config.toml
norm_place = "pre"
init = "uniform"
init_std_down = 0.00621
lr_mult_o = 2.0
MLP neurons of a small language model. Each row is named by its layer, matrix (gate and up: input weights) and neuron, and shows model dimensions 0-159. Each number is 128 + 32 x the weight over its row's rms, rounded and kept within 0 to 255. Numbers have three digits each. A neuron's up and down rows have the sign that makes its largest values positive.
After each neuron's rows, "fires after" lists the tokens most often just before its 100 highest values on Wikipedia text that the model never trained on.

L6.gate263:227135134162135113143084155136052069083138169085144209144126162170111126103142147127117097130143090120084102139118159169096090101100091180202151115068143136175138128137165164165166126106156148100093163143138144127185094104161183167127143196114159120132123098111153140166149149122094127138092068097099160115088122116199160117098132126068160120134090082133109119184117160139150143107111089094108080141106115137112051092131180169126081141096146099122138135133146125108172101137101175
L6.up263:180121140175109120166171099131171095104150131060136115157142142116087142054130103132118089094119180106143123117129129091107148094110158158132149112157149148141134125121100094084083113104199106127173131106154117097220108092055181094127122150084143173100137149098150136152175133134142172052111094128142152079159118132103173142154201118169167112105105119081090135121138156146106104114174137132109102069173078095196134101134111068193133101133148142135067099146160131144110063169087114
fires after: " on", " me", " On", " at"

L5.gate428:086100168093126150114092125156154114097132113117139153159124129083129117113157077149119144095185141138183138132186157112109166064186156133120138184052145173135143107108115150137176106191128148107121119109146088120131123103063143121204137116139137077130145157161167179132074068133130121138071069084190122104085143135151157097148077154155150052131149123142115153156122106161162142122149104081139163090088190039106121120095138090105098096090137129160128171130141132113109195125064115
L5.up428:100065110079103156187109120123156108196092112141084124105168201045132108126119126207086162097123176146097145114157151114082109047134147123099120108108140161194147128176185145131144166163073114084117154097131137145130141113046158168134099085155133075207135127168086138157147111155154123167161113104136119064100124129173134115111132156063111134103133098142100154111099156168089144128126103150170163047107114102080084158103129118137143118115169117162118137139123165123129153137119107
fires after: " g", " t", " m", "I", " le"

L5.gate216:129148183112156119122109141084108107129120188132134135149150160094134149171134136082124113109122172168179133177059147139092105136149092088128106163084179146137173165130104064184190079139179136121088129144050048161187118127093145165136114152128077133136107168149153164165139089121128150032166156153138128098126053125145145115130177140122117127127077124116119164098136153162149073129180142189099097107114077121138129135104120129162135063092102123148165146091127052100152137141111166
L5.up216:094098168065113138101194173162116145122156142081180095169082175127115106167097129056158150080103102120066169106121133216132120137154089124127155159115190173119158190093076129092124175117155138160077155082127173166139089164103137154178122114088076093093173082078156135145120124144143145109126140161164106129138095132112083107086159102115150166124132151109155149134154154145183134149089145124117117119090085164153151094140127144155062117109077114057118141135147171159155123164076131
fires after: "ot", " m", " M", " ", "om"

L5.gate31:125153118184125112083085167119105153119147112104106143193199106095123117180162097205142134106119155127173141176109096129124130161092086140135112097058144105169139122128133165111189132144109144093066127105110161133150130136156142133103084161128150114069181208052175138167197139096091131108109140100131161124099129117166173152075148122079063180136138094081090103116105115113157123126159170133218056134127073153100087149130108122146128129072139140124151109097154119112112124119163152
L5.up31:146149149196132147111093191134099163092096107143133118194123103137088109128082165130139124064079108109160175124205069144084144119158103137150118116193159144179108124063122115123167108143092191128139067108153174111103139092140141138097073085131080088107170162111137163128110118092133131136116152112068078134129148136123123173087133130100113081077137098160132121125120169092150099090159128110151152115159077203099169134108152095105130093117105117158186074107177153187169182120134176
fires after: " d", " bl", " Cl", " D", " St", "st"

L5.gate160:121136117140146080117134164100173094108121162153134128083096164106112068101105182127132148112165090159158082140166067082098125151109188114083151110110168078130103125180138164134156074121100095172116115124051128127131108121105207110091164151135191094088185105105176150119071117122131148154054108170127128165124118200129137125152201151137152099187093129138082150114075175124129124154094121115123149108168145088156138089161099086136177138119122112134120185131155066167078088137111108
L5.up160:140167124091127154141130130135097132171108144128116129135130112103125117078139162138159182164087110106125134171088136145079135095089173077141189102090128132146135133170152100149153167167209033093119134124054117145179073127125127114061165136112181100106144106115127113154173137122145148154074134095144122172071108126159124141103143140161106143170200228120203089128127121126104081135173063166157152133167129094100121122119144140134102096117144061106129176115071183139084136143124131
fires after: "\n", " al", " se", " s", "ost", " |\n"

L5.gate434:126115104132149150106150139105148188083097173116154122135094060156155131194123144160108078116114150174137136029063139106123056183121180114109132131148125118137134132117093089134167138164124156149127161109107146098089134156151083077110125104133184169127106145139071128097176108086134132148147069090181138130113151134134187072098105125098109146103142161147113123157130165120185150089103085145073127134167145099137123104116085180103162180084072148130105163135204194075094135099155166
L5.up434:149190144187133149214144171134175180114160058122139083125132113151122163113068114129161098134180148109140121098166155117081088148141138084142138073052123152066158119158153148086103143119108145122124078115151126116153133113136127123144177079098160155116109100156136155105052191131143095130163142096081144158138179129089127050155128127138118117120157179145122155110119101132076147114142165138100188156114136101050102126122128170108150181147144100143143039133151134152113154096164062
fires after: " f", " g", " F", " Be", " d", "F"

L8.gate327:132099142101175170161109126051153145131175108110135090166097141143166047111148193143168086068081122155193111138154098165088094150125213132187090050081136110146155077124150088104137164129118113113121098144175147136089122151177125102169131117174131161089170088168103135161129119153202133149097158086122088122084153111126144127111127109117171182145150111159193136151142100140115091101084144118122164139136090174125140100115142085095115117135091136166133129116145061069132154094143163
L8.up327:123069081113118086163122152126140097113182124027114095137165131101103132198135130151106086113155106082148166153124140146080141156122125143179102115140146121145116123100121132246159103137122079052142170149077134125109112136131167164175074087156143092119114158057160123131164112152132121133156141099211191115138139138162099086095147097110110153119089196169160117130169164118125110096150093098096134139079085101093170113092114139150145122142123100120164075167175158143077115119105127
fires after: "1", "8", "\n", "2", "5"

L3.gate362:088120185110143148155157111112163177117210101173130182193151112112152169106111116133122112129174175126118095120094110140108154155087103099132125099122212132147120134207171113098121155117117135092134081142136123139140101112157150123098065103165136103124114150172139092138076129107109051132107134145114134172103094080086103103115073150133153140099142123137083106143144131077142136138218061118057102154143143115152145185123124166127077110153148167148139074111151168128135222076077146
L3.up362:126127159075170122075104140131132163136093062152150121136062138071175152158155142119159136118124059139104115142175150108080116133138156120126104126084150096134159068101135081073135163173146100171169097179094177093125122129110150120145169095141126126128124135145061159092116156125060129132134124146116165109124152209152096105113117090205134117104107092101118112111160147151133104122133163196107222098144113163160075184149129197174097114156097164131127143110077091076126124099089086
fires after: " A", "A", " D"

L8.gate332:188113144139142149092177107176161137079145105152116139079115110100144141150046146101207129128129125167201136103053200151098169192107066135173123088146120114128145129068137158041096160142111083118141137185146149102118110096097096115094119192096151125121145119067126098094127113204106079148126135098155094126149108127107210150108103164103111146152107104119152147152153182094147133127115122076116097155116123143092099157130150107201163146108122106161112168106115083134136129112139116
L8.up332:106129128144127100157108129143118112198151098183093107193119166069186109123112153098139055126046124068121107121091116120074189130165153136131103121091094096099146123115175146092116134125147096153150130127135145168171117125138119102165177095141085070133133126112070084140082165174109150116130119107193103171137121100157117139142132145081161092229165145137116095142167166143154167079136099084136103115146082076112093111158138093199150152152188162143095167084115154133156108131092101
fires after: " D", " Ab", " Bar", " Mel", " d"

L3.gate81:110152132211135107172104128127148077087165167124109178138154155143101114112092195134115095168184085132138161110115145079062197117161136124147159145106108128119092143155144089127087135147145109087122111119174167142112153154115128119188217123075071111141084113114179153124105103115095084157116139118101198066106103131128115103177093071083105108123184177114080133128115096139115141124125069118103106179144068163165178139074156158138104122149092135134069163141139110119147171176135156
L3.up81:091147126168078161165082147139125123089124112143112098098092124156118124163147164152093099157177145082148131122112120090170110157092119179128162117108081114132176107102104110203108097140149152142161172074107184093087106176116158170114161000096129147114166095168160143115148160116075081169110094166097137143102118105139114131144076140137151095058170103131069186120147123104147140077119156135115157118179102156171094099207161147113148152141138102130126120138156119131114191164134120
fires after: "T", "A", "I", "M", "E", "N"

L5.gate184:129111121196168112123186152135099088122140134097116106114167138045177116093054111145117093178153117077191146131202142108107153141101114141146174158125163171110076122129108135150126097153090100124137062085099140085130122167165093166138171216176047117114116134068155147152169113128119153127138160105125123152165142087094149126147136131161153139087125069088104116147114081130154113141172115134104168127170124090151131170063098203131104083152088133125106158123137149081159117101083148
L5.up184:164165166115108201126105131106110093072144166177130104062104146130118104116128150143116092125142058115173148172162160127144160088161097117129114082080103142145073150130152113160098169087119171121104146149138090131109110034131096190159124142113166141092119125151057108100158099112134170149158105121146160098133170110135143182182148090180148112134098139115145101121052160124186122087193102076138128140145147121108114152139137131144140116160051136104097093092144079091119194137143210
fires after: " C", " H", " c", "ec", " P", " p"

L3.gate209:126153146136238160195144142052116109125154131138109103168131159121169098169125146143171089141123079173143084170090134136140064157126137069117129109118152110115121092078038135148200121034114086158134106134075142138107150137180122160099150156120132148158122134123134111120105139129139160107135084115119082183156119132122100083077114136126190075132127143117155125117093135127138110127122123166120168063141155123151179134157131180139174143100142079095198118064152107160109142168138079
L3.up209:096156155066103145151069173119088052121115103146161163149117131094108106127166157209133134124146150128070098124097127105147067125098120096082116086120125153169103134154091099189121143141163138083124125130148119118146142123138166082129129089159165116138155167124109125174125193147088099136143142172123173164100169162106084073101063122132051108099181205134107164122180060186097123151132125130182149122119122119070094127072165109094185166124148117104113145090110094158081108140139145
fires after: "7", "4", "5", "6", "3", "0"

L3.gate89:179137139106134129180124144132151147133085118075124111125116196167079103191151152093176097101147099091087178091108117125058070098146110137102117178109140101087159125101166098053164123184116102118151116135136131096116129122121078157097095120124109146103133116131127139080160156217156122110132100081193160113161122167126207098105104153065199118088103114170162124140101127125154122166104162066141112135089147131110136139108146170170138121166140142175109112139113146122166046084178170
L3.up89:135135097200176128030155102063188148166127131089091136115095108117126108096106194171148155116141125138160132098161154161174121122137128132133140160093174140109128171078141096090148133170047164145152138096112113128140110138122131151173163141090064090095076121157181125141077105116169134148135138172095130092117110152095178063115102111088114080121117131104159179156138087102122140117152148153125135111156205126123177157141090099121060128104125118101118091131106199100126180158132055
fires after: " g", " G", " h", " H"

L5.gate36:112167159060130106156124144097113132117132139134132132109056107183073145128134099140132172075115141093128106132155070128175118121139164087150078182114106138134165084137085184038146153125132150154110118072148108188132082098164165133119119155129089075122132140193141087154107175068068116141146111086127069182124137196091118175134141140140158117094170139115180159145070146132109152160120055114172070162148099121128088134116134119141177132147100124155119200081163125150114098139126104
L5.up36:079149132141136078087094151115149146152122090141175155121146082108109089091113147095168167120142131163108106161107158176140165079127160109141102110108181087106110067174103104110157077154131165159093123167108167108103143139159139114083053116124200091116142086105135150042173135138164142104147157123188151124116152083119160180121175122098141079117113160169147112104124153137175157123133154150152017121186077152147084117064190108126149130133127123175075126142129106132166123139101077
fires after: " R", " Ar", " No", " ar", "R", "or"

L6.gate255:135149140112118113156143130145148081159105077180124099171151129077173146066159108137170174104131178186121119180128120075161127131126059134110116140085078064220128104155114078133069131153134106152146148129097084127205153101159169114092109110126146102096129159097100079122095123110086121167121133160152113173207139095120123127158137096115099112157143133146169156143123088140127153045136131085092143086196151101140135167118136123143082130107070191121147112100160095096079108169171133
L6.up255:102205118100156120123127093122197118104131147137123157083135158104171138143204123082145106135163116122126161175109161095155087116140082175139122130070151089128120078134148106154168071154060106133146130154112130061085144108055100138119155205127088133147112119101117139113140104147122111140148147142165150153057172099133163106098133172134148113123159120096126090088175088112204067087172143076078098134130172175048134145128148132130119129161162114141142176127135163065134145095108187
fires after: "2", " D", "C", "1", " d"

L3.gate34:126094166123108085150115142167138111086102097086130145127147095100181069101094173083151166123173139124172177101105070118186177209099114133117127130105127104126137154125107146168123121088102128139140113165131119133132080098124122159169128209099114150102143140153125031075131128149146141086168116083164147114110190174121141141073149173145162094085116140155127141110164143160134094098123163138030150101154132114152103103192120075190099110135156109077156109083134115084165105171171148
L3.up34:118116179107153121165171161184112094108108159102160177146141142160155124095148090130151161125156122125149163111145095195070147177118127070173098190089120160090155104137102136138103130176097126122161126079115118152095152101127121089089152089133093151106048071169156102165171107126137077072146095055136065101112140104089077144088162180122155089192110120157120145097171129131088098098115104209127151112082165133137092144110133108119141123120158142165087131151072139136109146163051134
fires after: " M", " m", "\\", " on", " Ch", "un"

L6.gate58:157131202162205111130114104127070136165100160135140112111105119059124142132137112190103115187131189157118107137109071082108120138063121113121147057111113137112131096102124106153136155151122127148149098074090140130148158144126128130102136078131142099146190088118133124161139093149215127101104070171161158150109139153131113116165129120131156150120097134120056088151154110135125170116153168070145145105140143075170150127100059142090134105070109115219147186049156162083118148163147156
L6.up58:164100078158170161118163179120105085117088070063085080090178130119101142125155106104117157118167081090128139080124122099131084112163142173142177175134163104155092157140195188125098148132123138064099124082095130154157102192114168089134145122106126150156130126126157167145137171097104158115131131177071182123179135139136071095137110096142191096186153163100147134153082109142198102147133066089086186108150086134123130136069139154090089130089117151137163129160100156117154131133090137
fires after: "0", "2", "-", "1", "4", " p"

L5.gate83:129123154145164090078121144089132125142107189133075134126152121122071168124173134137138180140139090078161145124092140126158186088102122094148098141155117136155159149099119141113132189173171117156070140087126172108129090180144122121132142107145127169122173115060139134060083148090145168156160138131131123136168102081120153155137159059187157065128169184182116138148135188184152160130086065113066153157141122184090126162091093121145110094102093124169119080162168151112129084117074080
L5.up83:177171164097185141080177134129164130065114122110092148068074167094136159121128091164141129137182154119100109114163099078131171152191174183170150118211150154132185147172089054166124114109117077128113119078093141107147115108101141147119050120204108099091113089111086138121152146123175092134121062119145145116131141183109148134098145187118178131178138189159130121098098113163097096132122138061148118073104112108152117102100086102121146150134172110122126111115134130102094115098132112
fires after: ".", " the", "A", " O", " P"

L6.gate108:056154095138155112143120169142143132089162065130127107116109122095138088115121157142101141109118102131135155136113137147183147147123149135075128115064135167121091140107157113126189168141178057070160143161128132115223128115134175110183180131145146126090155122154183098077070160121075144154091168121150132174187075088119105102126125148138074136072101119221108113094091121123118076178114088137114173133141106117090157099116093174202117147120139106107136122131147138175088107060127148
L6.up108:107083172116077147119177128086157185079139187123142072065141132171149149118098162134141126150128124156134068128106200160138167101033141146143100132170143178076140134174162161120095155147159153183095138104210127119109132106141123127092077129089058149125166126137158087114085104135105110099122125152140093100137079111156087128084171138098070147148110075185096096112126170139138104159126147150143147165082118143100134179192082099171122124125118103105107122100167128165113119098174166
fires after: " ", "ar", " up", " sur", "1", "s"

L6.gate398:121180127081134187125114136122107124201136121092155059104090085205166112140097147081123134149174142115148129143090108136155115169113118200111155134134066098171127135161126097125114053123146098152175150110152122108096174088147099095155154133104102061169193081081083078139142102186087061148086091108153080160153133147163141149144191110153101155140105096146105134117112127168119173101057086105109171107175133159161094141136144089155129170126087098149142128101123164135148079118130141
L6.up398:139104117091148115075164093130073149112135063128129125155178197165141100130150184131076094070143100112033138150148130123162169093120159129132122171075121176122102108146103089159126072143134088124140144137080130163111138153099130063120181140182142148154086113167134128066109134072141137080057104142135070106119111186179133177117137114117190112105117173194112169141098099086137160134196119138147172151133136134176116146159114091150150137092108076112166112151100086126148136093132160
fires after: " s", " c", "s", " (", "S"

L5.gate116:096126098137129106110103110093096138140095202110143098093084102111179190153155116130077116134129146131134136120105081102118120106161132205079127124106092083132082086199082079211145123187166144130060157159122155093149057134105135079162182195149142143096090175184150149142119124114130140157098095122120128091121139167184174196175134106093147131148168111095160154097133173129102075113101139090130071112125144099100142123130125096140119179135109102176135149144152189143109145129176124
L5.up116:072156161137136131128149164092105138154133090143146124162105126127149133148145083165095180182118137120146117119158097170189135154141096153054172111129099099114145108139171111146160116167190178159121118074113145113171147110103079131070108120078110238109181127108138141133125135095143078105132087118111118128132145166162147097098122084188140088107122071088098095027146127141129127100085139145178147127081132079148123157122152103167142093114150134147153040198144148163109141159074113
fires after: " st", " t", " St", " of", " T", " ex"

L8.gate137:144061130098184168130157164148154128130092184089149144103075136175117121109146112141104091103109128156121113170132053105181102164142130096100154094106114056188089140144121076114092163105077151116189112163192133081156128111129154101105128168081100174122166128091101158113141112162141142175099155140131144084107089129132133177224150123109122157100121179157091137168088152097116109146131169103100166117086115145107108150080140120125215110138112134113072128171194139122125101119150199
L8.up137:107108109148062106136096170114092168072077125169082166143191151093139134140212087159148165111111090076117074085110126111143118117130162108122181155168133114137134117181128116193128148100088107185132165128113129135094124143155137147082177142102133137181131149119152103123128137147154146102132141135119095111089136130138167102093124133113104059131171167106102147179035123107180166151098138154120172077161076208136127105144098087106107152095139144111066142121146135160164067136165205
fires after: "–", " se", " month", " a", "e"

L5.gate373:124129143088098080152126134152100091106091158125162115120106135134088100140134170172122196102112161135140122120090169100077112113141171147118107166114168135147113104110080113201166156134129090176115072157148110119159110183053160140122141186121121098123078135132097095131129089166134086164112149168089136137189117141153105126110176119077137149136114096140131079116094142161166153161065133104183227143119133118138109085186076187128097095101057127096199184109115098135136082091099148
L5.up373:113119081101139155122185134156070142063124148174068131109129084134078116190115169118085153117167163186151097142125106144105083134190160161098156149187093117123087107165134086207153146157072131150122131136161079160150173162087091087132108172144130225147128115144121141131128102152157157071095159169128131100130117151092077102055157125117095113096163074133091124123109092095162132140103104098116132092187153140092082151161111157131134128154097147125162103165140135113152091083104185
fires after: " s", " t", " w", " h", " c"

L3.gate291:171131161112107068175112158102172110063098075103123135156175181052118108128149122113159146089114188068128110175143156106144164122084165147103157088141083161115105102122118067133161130096149186114128076104140178155150103143152130129195096157186179100150190122129153078115167121142152097176156117074134097138117129151102112123120168120144132191121120187168085162084111114126154108138127140173138137180094100081138125129090087109135135105115115160173165170087143085115154058112154175
L3.up291:103126175119082071123061146140151122092105092137131153145219165178105103164175108151206162119127109097115102159102133101107103119106146087062090120142163163116131101109124146093082155201137168140142123101148158152116056102157141137128116177154144121158199125115105111095140104129139109130153097109117129120102177166128167170159139144141122174062129195161117133190085140125125199106151130165132117092147142092150122095134120120133139159170085115113095137084100099143102088030195143
fires after: " d", " r", " re", " qu", " Re", "1"

L8.gate375:220081135144148121109158086105096098160180155085115080113109159163170137127090140168154124119150103101113082180141179166152126125121149148134138085134123108165143136093149125148079150135186075138110097089134165174141144150129154165127175158145060161100142128130180058106101111167168208155102101114116130131141134123159120169132133204029123148127111110122165087136061159148187081111111106161103131107150143062182101109108071129093152138131099126137127106167099143091116085147112093
L8.up375:160089114161159130170122052142141148135068102082187160115095133185093132129184120164151138110155092168100129143113136105179114115118139130118146151174140038086137103143090128112140175143105166116145114189115098183141102159170164153125080196138125044175163101093164125108095165215157158081149061103141167110147129164196111109143154149133127129125142128105079133091119137159097084124140084150127108077214086152143106127135122091146112118110124102110096077119120134114083117136138140
fires after: " on", " ", " –", " On"

L3.gate278:125083101105111093192138132135128117114105103169133109111117141114093113113135128146137093088123157131202061126112089166158159052157176077123110074135189088113099091137117107121166095133160130155096136134119194113120145101058105139094166157127179162166138098112128093110145114091110120140147176171110178075050115171145119124105099154137184133114118114146147165107161149192137142186109115213135141120178077180194091133127212117071159147109151137130126133093146141127122116133170088
L3.up278:093163158179104161169058097167130130184090132071079136207096106134152175117161066106119130106113123116158115114123100118145121079106120102168103111082144140150128089117157077087150194114121191144133139151148126185103138141135080127091131084113113166154184165117131196118103155080080099132099162122070149137117161138130123147135172161180097083125082176121147105135149160140118119147105156195147126122186066134207119164134124080123042137124117162135093085130133094134115097156120117
fires after: " re", " an", " It", " inter", " Re"

L5.gate220:106101159155094076153109201163162138114094143124083104093090162126156104116066098120131186149133138111200159144084162112080077143152084135138144137150147107179158117150096123167098139159137103123102159084074153172109087126104196109135097140151168171136145051100148107098095096164124185113173154146120149132140101103113156123155178188129087196089151125116089105127113159109118130092131114055079107203133187133120079136118169115121149149130070079108127151154148113094073121161146132
L5.up220:141103175117099066107069239142187206180143143115163116115098232105100133122093123104146187100141107124139098168159160102087136081110113152126155151104121123103171097126112168131132108159156098197102119094138121094102080164130110166110206133147112125107115163145109111156092087115118114080141118161102132101142139150136142131121120163112157141149164119120128189124111144131093101123154100091176083178113179105097135064134165099122121125167170062162137126113107170124082146139183087
fires after: " the", " The", "The"

L5.gate133:146102121178124094126137183117099112105083178099155116154154095098079069184113144101089157095127120101079104102098139161216192147110151167109078160041109097124118079140165091131187093162202146068143143117134148163174117139050133161103121158154138125158115125144115116164101147103124096160103089078080107106158111138177136132140098083124161124094133108082109135041110147185118109137161147119197110134129110152162095186123138110138134099114160111154161085123142099162112158127144132
L5.up133:188139092135120102113100154097148103158137117062086107101109121098120168097119108178136140122155116172141092111127124167090093176089153147149151187098161133089105119106061140091120184171164105091133043114176138070161092080087089131159112164126155108140078097154155175093115097168175059125147144073136131138124085108119153165127130144077103141141090054129182139148091193134160080145076120105159123140097175124135119114148142123131091069102150116092163144199123118153122147101179146
fires after: " p", " t", " tem", " T", " sc"

L3.gate364:110088113194110154159127073164102119176182055143135106131201181108171179100108188109095153088186126130130126095152109080086149109181099118121086124137121102178100100153102116154085078102094097116166129136101135183176142155120119158092103176111141167156178125117126124100144100087073113122084176146148143116155166141108110091128158106123133117171070141079146137171153133092108114154166093051191115151098155108120127157101133153097085085162111187142133098094101092170095113082136126
L3.up364:102133093109120136087136090104158077128178184112122161151194156152109165126141113154135128073170147125111150101186143151143139187158093102109165148128132105053128097109161113181126112151098178095156077092124073156134139099149107133106166158135123182084168143141077177186069149156110160136113108104083160133086125140093154111114105075115115139171139157086106119141132113113101121162109138065177072048126089062129154162119098111156117155126173167170122097097116131234111127157114129
fires after: " H", " U", " O", " E", " h"

L6.gate383:090136152135134100082117116034189125074074125139149117170172133120130129133057150163129136143188114130117145083116105109141141091121177121132159112193145121155140135111141142197094154152126096130107106120116076049142113155129078112102155063160135109064097097158128130095176162164102103117070164115137150106161137090096141082142107072127097133104084106179199158159085089112143134123140108171206121142124060145132139162100148170133169143151130184133114154118145125124161106126204094
L6.up383:110138127145112136119142140141187170128186135191130186155142129155110084130069098104131085079141113177131152098112103163134129153109157063131176168108125097157114112055116112066130144095115171140109050170141100121117141083148168081137066184180156098150116112122120116160115128098109070180209171118134130105121132118130149045124111062129127102141164151119116064145162129139166090140108136109153185095157136166082138130185120126074089132102142123080137164076162133075155135126111155
fires after: "E", "I", "R", "O", " O", ".S"

L5.gate436:178123110149163153144123045046085076076130118177114140135151114153107132107147124071158173064132130151118103143058120095071074112122127111093146081165131176138073171143128182124166154168105107107130128162111114124195108167115145103144139168135132167197041105156211094131171115142123147125117147174081158050121141143162119137122142098101145113154137135134066141100104154100125114157135114138119105191080140136133117160084137124167177124132124137129130145183116135144123095130150057
L5.up436:125119113162147108125128057192121121116106092107108153113163070125121180124138071123069184091117157124133202118154132148111158118093104161092107153108112159120125104114130137091139098149139153138118131142159150198144146138085169170139126092135157111107141146125047106135119109131166110191132180096169161190081130174137134095121181160115074112035109148158120129166184076120110096073149174182170158138168169093165082119147150142099082185088090140147090135147078148104111164147121144
fires after: " l", " g", " d", " f", " fl"

L5.gate410:130141136138075070131157133077146153126108155105215177152179158165149062119141100157129151060121080135136073141126089149144096146144155142105125084068147224122131101120135159146139103127120137113106072126146144136094145114074167110136093115158123113106082136135163086107109118104103146078088216144097074149213137169167096058122127194159143107138120095134102095154089129113123145170109133086130174176172112135086101141091153119147118171097145113152147101169096150161134115114180117
L5.up410:044148116118104102164178130120145090149146149169167173120154129095130110099099100116074162102100127080108162137118114159118102161140155130125133102125156227119110093137123102150161081129113164092144133176146138166137115089131096125132122119101093106131092170149172139134089143125092184095108173110123141144187099164145155068056087129153141113095137153141138119141109144185118126152189096153097141106148162140075150113116083144139124185025160134187128104125063126137145196152202063
fires after: " St", " g", " th", " d", " w", " Sh"

L3.gate146:045081142173132073133106113059102101133168106109168160131135165094140094083174170124149136161107106083186079125129115100208141130098121115162137082177123143093112116127100169118115140159136132192098149137052141146110110132136132107199095090134140147112156196121087105113081130122125115130092087147097105121141077171121022119117128130141153071107154130125200094129142091136137132190125127201181140113129108137119081112179162160144162163181131167119142141130083123149138122135144111
L3.up146:122126131101129114109066086084109163131070124121191146171185139156122132153137111202120133120162164100076128125180125159099112111074134117170109135157196147119132067103131108104082109113128107109108118132124141145142092078120188128151156069113193176126128061202095106149158141097071133143151147087123084110096081139153112122110102179083121167116191140127150132093133112127105146115177169149129148145215145155105109128091161139090092143168156151089175153140080079152106174089182103
fires after: "ra", ")", "i", "ar"

L6.gate381:059063122153123159164149098108124130122106126092128128122101120104155133106094141119189122134117119140183131134158144023147133153098092125120121153086119092165087180177128087125096145186138093188116116163132165092109094110115144089106157163133102112150148138157099087145159151106065180153132161125180071111073065121073167230115162183161076130125071090104096106120143116087124134171147121159104133158109092141101164116136120145069145132122169130132136097124181117124188176144130167
L6.up381:048118117115169122167139103096106128173111115170128091122122141101113097120156136094152138119118100128166109159172097182130108172140154082212038165146130112126098126101070154179177111127214095089053058094110134122135120127130119134070132095098144192138156088162104114119125137159097176142116083158109095109116182067129164126185103116169130096180169109071117128167133112105126135103107185080110146175128135080109134157173135141157156100109129107179140159091114163146109148100137136
fires after: "h", "ar", "ra", "pec", "l", "sh"

L3.gate299:105196134136143158121153145165076145121109111102098156141116123160103192129105126138137152176108188114117160134169082127130159141134171099147102168045086093132128128101120163122141173111080060119118131159112145134114136159144151133120100140095088071133090109136218163147103086125137091069114092138115149188191079129160166102136137145085034140073126163127083114163100141111113083156106121099130118158187128070131116076191115148092098147132134168192137181079148104147123162142108100
L3.up299:144156166086107127086198177148131160154096137135094042093125105128142158128185109100131091149165177094082145160105113132118091140104171107076188100100126166183156111080091082137109124119150122144145088158086138128077195119185149122102178138161097079110194174117158156154143125129096106106081129107116131193102091099139093176119178116109117162147144156110107096096081175144102113118073157096118133106201184177096058108100131110161133120142114131172134163155123111127096086114113139
fires after: "–", " J", "J", "j", " B", " j"

L6.gate175:127103116116149182101180149121090131150100123129165072144115131148127061158149105097112116113168129097119177118148123165107157120152142124126042176116062144157128151131192068053151091156156163137113164200111106127132086074100163144074142131155180128101086110130142112100158119105050147119087139166095139129145120121158177116070121082112104080121186137175152158147133162159083099140068118175146138136112125138228102061114161143134110119135051162122151133174126137116124131131135112
L6.up175:121074084146147163142103227151101161151133198127134123158121154140110146121138123148126104117097068132140096218162166119190093101084152039070044091129160124047116108166165160130188137105106130094146149068078146123141097180147155147106124177091110136110129127173190088154095147111130079138091165090130094178110141127136155147105119121111127103118101110175143170127153147114129113175152128109158157068144134111108132091155128106169094130110120102084149105122101116154169156145088120
fires after: " an", " An", "em", "th", "an", "on"

L5.gate422:120131172104124113116121172114114105151158174084162089135095132101161148155132133119142131037148164098200194150111129095090026159116105144139106128116112139125093109162088068147156107139123168174091116121101092116157128196121165076182189178099114139102111092115124128112162175144153130147101112074146114114073088140120095176128140108139052135142158090153081128116179143139096125097102149116107125152152097119193107101114153155125180176165084078146135142122116102180105094176170078
L5.up422:108068147198150092128084148157102144115100116159142113158142166107130142113099164137155104076089154139140072141073102131153119211123124080156060169090148071105104150126128098140087143140119141104129142074135146136165104114064184172156170156170095148091147082114150103069119107184151102163135116084149092117103093083099135133194132090104087148110109155195147153116165155063127168181107141110122133114136095172138134065163103171158132150168119119152175071163127142178087119131161112
fires after: "3", "4", "2", "5", " T", " W"

L8.gate75:125125146186202106106048147195158089148086085081117140101098121151158122123192099092113130073166218140115133121170138141151111116129103106093125070167152169189095079091172067097137123144153125138164135120106150104103163179146106118146167157129148140143108113098125128081120134129135059090115183111147096118138071179129179176126061114162139094096087081116142123135097162118130160111139142123130154129151198123129130164100131161112151181164117155109089118158170121099174083161111175
L8.up75:153159124127096082113147132122169086135125107173116170117111085155148126132132164170090145154163175118079128128062117093106117118148085072106100110170144135144088126094154162086131121112155096151141118111077123166136117121151168112153163126167139106103122151147111201085108080171086066061117067119110177160134123137135122136183108121132103100091065099158179086172141162136094170185131173099082111072094083169136099076126086123169164103142188172136101215104148110168114163144162120
fires after: " A", " the", " in", "S", " a"